config.toml
num_hidden_layers = 13
hidden_size = 512
vocab_size = 32768
hidden_act = "geglu"
rope_theta = 10000.0
bias = "none"
init_std_qkv = 0.0219
init_std_o = 0.0043
init_std_up = 0.0219
weight_decay = 0.12
warmup_steps = 209
decay_shape = "linear"
batch_tokens = 131072
max_seq_len = 1024
dataset = "wikipedia_en"
MLP neurons of a small language model. Each row is named by its layer, matrix (down: output weights) and neuron, and shows model dimensions 32-127. Each number is 128 + 24 x the weight over its row's rms, rounded and kept within 0 to 255. Numbers have three digits each. A neuron's up and down rows have the sign that makes its largest values positive.
After each neuron's rows, "fires before" lists the tokens most often just after its 100 highest values on Wikipedia text that the model never trained on. A number after a token or word is its count.

L5.down1370:129129153118145125127136138123143100182106153105138097141139131123122115143159103104122165150113154131098156139148160118129108181118136122082147107138160129112117143120091159126152140125109123110112143124120161122176122152111168139108087096139105112156125117136124129134122118112144128134
fires before: "\n" 76, " in" 4

L7.down1089:083178107127155094120118107120127104111143104132111129104145125074138176141150120152147144127122135124157133140144128130123142120122097122109126122103097140106144123115170125143123128115168108102158075158143121102147110100122105159124130124095093115140120127154146107116101127137148146165
fires before: " |" 57

L7.down1745:132132167118147118136146186135129128133127123121093133128119156136092127105110118079142195144131153124085126137119093165104114146127165129063170143133128128116133114115117157164144113114096106152108139131111130147145129116133127142152119110148101107140121137141125088128122145164142153114
fires before: "\n" 38, " It" 10, " The" 9, " " 7, " He" 6

L7.down334:135138150133125140159119146130138173150119147095149156147119159148121126128108090099141119109125129141107166168114136124094109192129162128147118159135133124100127098153127125084160163119108112111114122080130137099135162152139149114157104128117179104168118161110141084108110115108141152147
fires before: "\n" 70, " |" 5, " C" 4

L7.down483:132142153152133119144111125112144128138139088152144141096146134124144156128144099087171139107177130138121120147118110154171131136153117123128112079135147154142166109156116132150153110107100121149151136126149169136177142116128163128107116088133132109155138120121085104038139133115118116124
fires before: " " 43, " as" 15, " raw" 4

L7.down1956:119119125102082139130086161152098102121129150124142156132176147112112132123131114128168131122148093171119142158107127150128133160158120108113140118142124130104143115115122121106119114124149128140165120117099158190155117146120125119113130143120124104131156157087168149102155107139133117120
fires before: "\n" 77, " " 4

L7.down370:166133138154094117132122120134149113127133115117129108151163102091147119109176094128125129135149178110156109147144107167164124134125102129081143134096142131093120110155130149135101125149125137142122173085114132105083122127085175111130114119174136137132177149141191128116106096110130124100
fires before: " |" 34, "\n" 25, " /" 18

L5.down1509:157103105158104118097117120101137136083147073126127120114119136110181136142106127132173124109138142135132144125140119128131101103125139107170134114113141133131121114107092123141116089130102142086160087105117143171131110097092101147140120124130121096130150134146123105112108141126147149122
fires before: "|" 86, "\n" 12

L5.down1001:144118162171120163121126113114136151146145102119180129142102102094105124149067115176114125153133165140155137137150145104113139131161126152145134129123167105089094155077127113125124108160181106148178093099141141148135141120121109154139175126150104158097089101135126081131118108104115186148
fires before: " |" 64, ";" 6

L5.down848:134168130113094159171105170110080116160107094145150128084107120131135115141154147079136129156119103143083153177091085139117128173115075107089142114107119084090085134097127124142153093074137128161083113141110100149137104165134106129092129149148158136118157122129140125106147140151166158161
fires before: "\n" 62, " " 7

L7.down473:122104113094122153120132124122105090101129121119158105165145153142116129111122117088104152124160169127119135125111135099119142142143125113092122115155136116139136064103127103141138138112138104132133127085116180156137087125091138122148150096123132136080133127103160132101103147166136173152
fires before: " |" 78, "\n" 6

L5.down1999:155168138149102108118133089141173141186105119080155124134121127159124125126128102148144159092159145126122118145120147125096125146088121141152130164129129107132109192090106175106136099122129149134122131089174141126137133137129131128130126165156139152132083110088164129169119105105115143123
fires before: " |" 100

L7.down1121:141140118117125124161159139120161135165170113112168103113146156129146087123089148116090114170186113130144132164083150112138126149083155182134112129185154117141087167097095123120106144126158093101128142102122160095134121130094153118140123127128099153116112103136125133113118098149156145174
fires before: " |" 81, " of" 5

L7.down180:119082136121114120133102135128119114111116152093121136102151135111115123148116137125143102148141138166133108163117156149092126118117092162137150146105131140152149167117098161105143133136124119137132149158148121177101168103116136182152142107092089140123126160118120139135150126129117128094
fires before: " |" 33, " " 29

L7.down598:136157108165082130081091137131133128106156108114090141125094118119099125121064099092108146141128116126167143154166122115138112173094142109153139111105144116149075105168098137096137149111121149144146097136133152139136117122145173171143143111119152119109107150156135087113139101110147118134
fires before: "-" 60, "\n" 30

L5.down546:123129136136151129117124162148123116076174099124107107132125121104148133161148132142146126120151165127143141119085120134127126161122112131153147107132140113148123151144143158140112144125166111136138083166136132139090132097142134080100132116119116096187111103118145146146125105116118114170
fires before: " |" 58, " ×" 4

L5.down159:117150134086192120136132128175124097165120119126168147101130142152140110096169122099150140146121118123134132103132172144076147154120116171116159118117129134090104168080083124132128137081133102150064141137114097095120159176134178136160061136136101160151131162148120146128132078134079114095
fires before: "\n" 74, " |" 5

L7.down760:138143117110115145089096183136150104144167158087168119143086155124126107151125134113149142110134149176149123110133110127132117123117118122113085135113140122142130110144146127141122087124081141114147127115110146191173140091117172131152179140195100133144163143110121152126101142116152148137
fires before: "|" 20, " " 16, "mathbf{" 9, "ome" 5

L5.down732:111140118139147116115140126103114138140101096116135075134116107106107126128131108118095130127138167118100114177136130103119149150102110175154106146158113088116109181081123139132086126148143150132107135098161124157123074159090121092123144158145123164136091120171108117111119113137102140151
fires before: " |" 77

L7.down1921:139139121123130115090135132083184158156119069089152141126120136044117107108171107131133165148110149135159118122154131116121119153143143116106142144112154107107097148124119144114117159124160141159123114080136176114127118128126128153156181130120109120137114136106131166149146148141131108137
fires before: " |" 96

L7.down615:098145152153186126153150156130130137105164169110179136105149154098085112110158076111148156142165133144136130146106172117108105153160096144147136141095138139137097117124110119110086126089111147141129111091125134106160112146146125098130118128137106106142131120108136127145122128157133140134
fires before: "|" 93, "\n" 6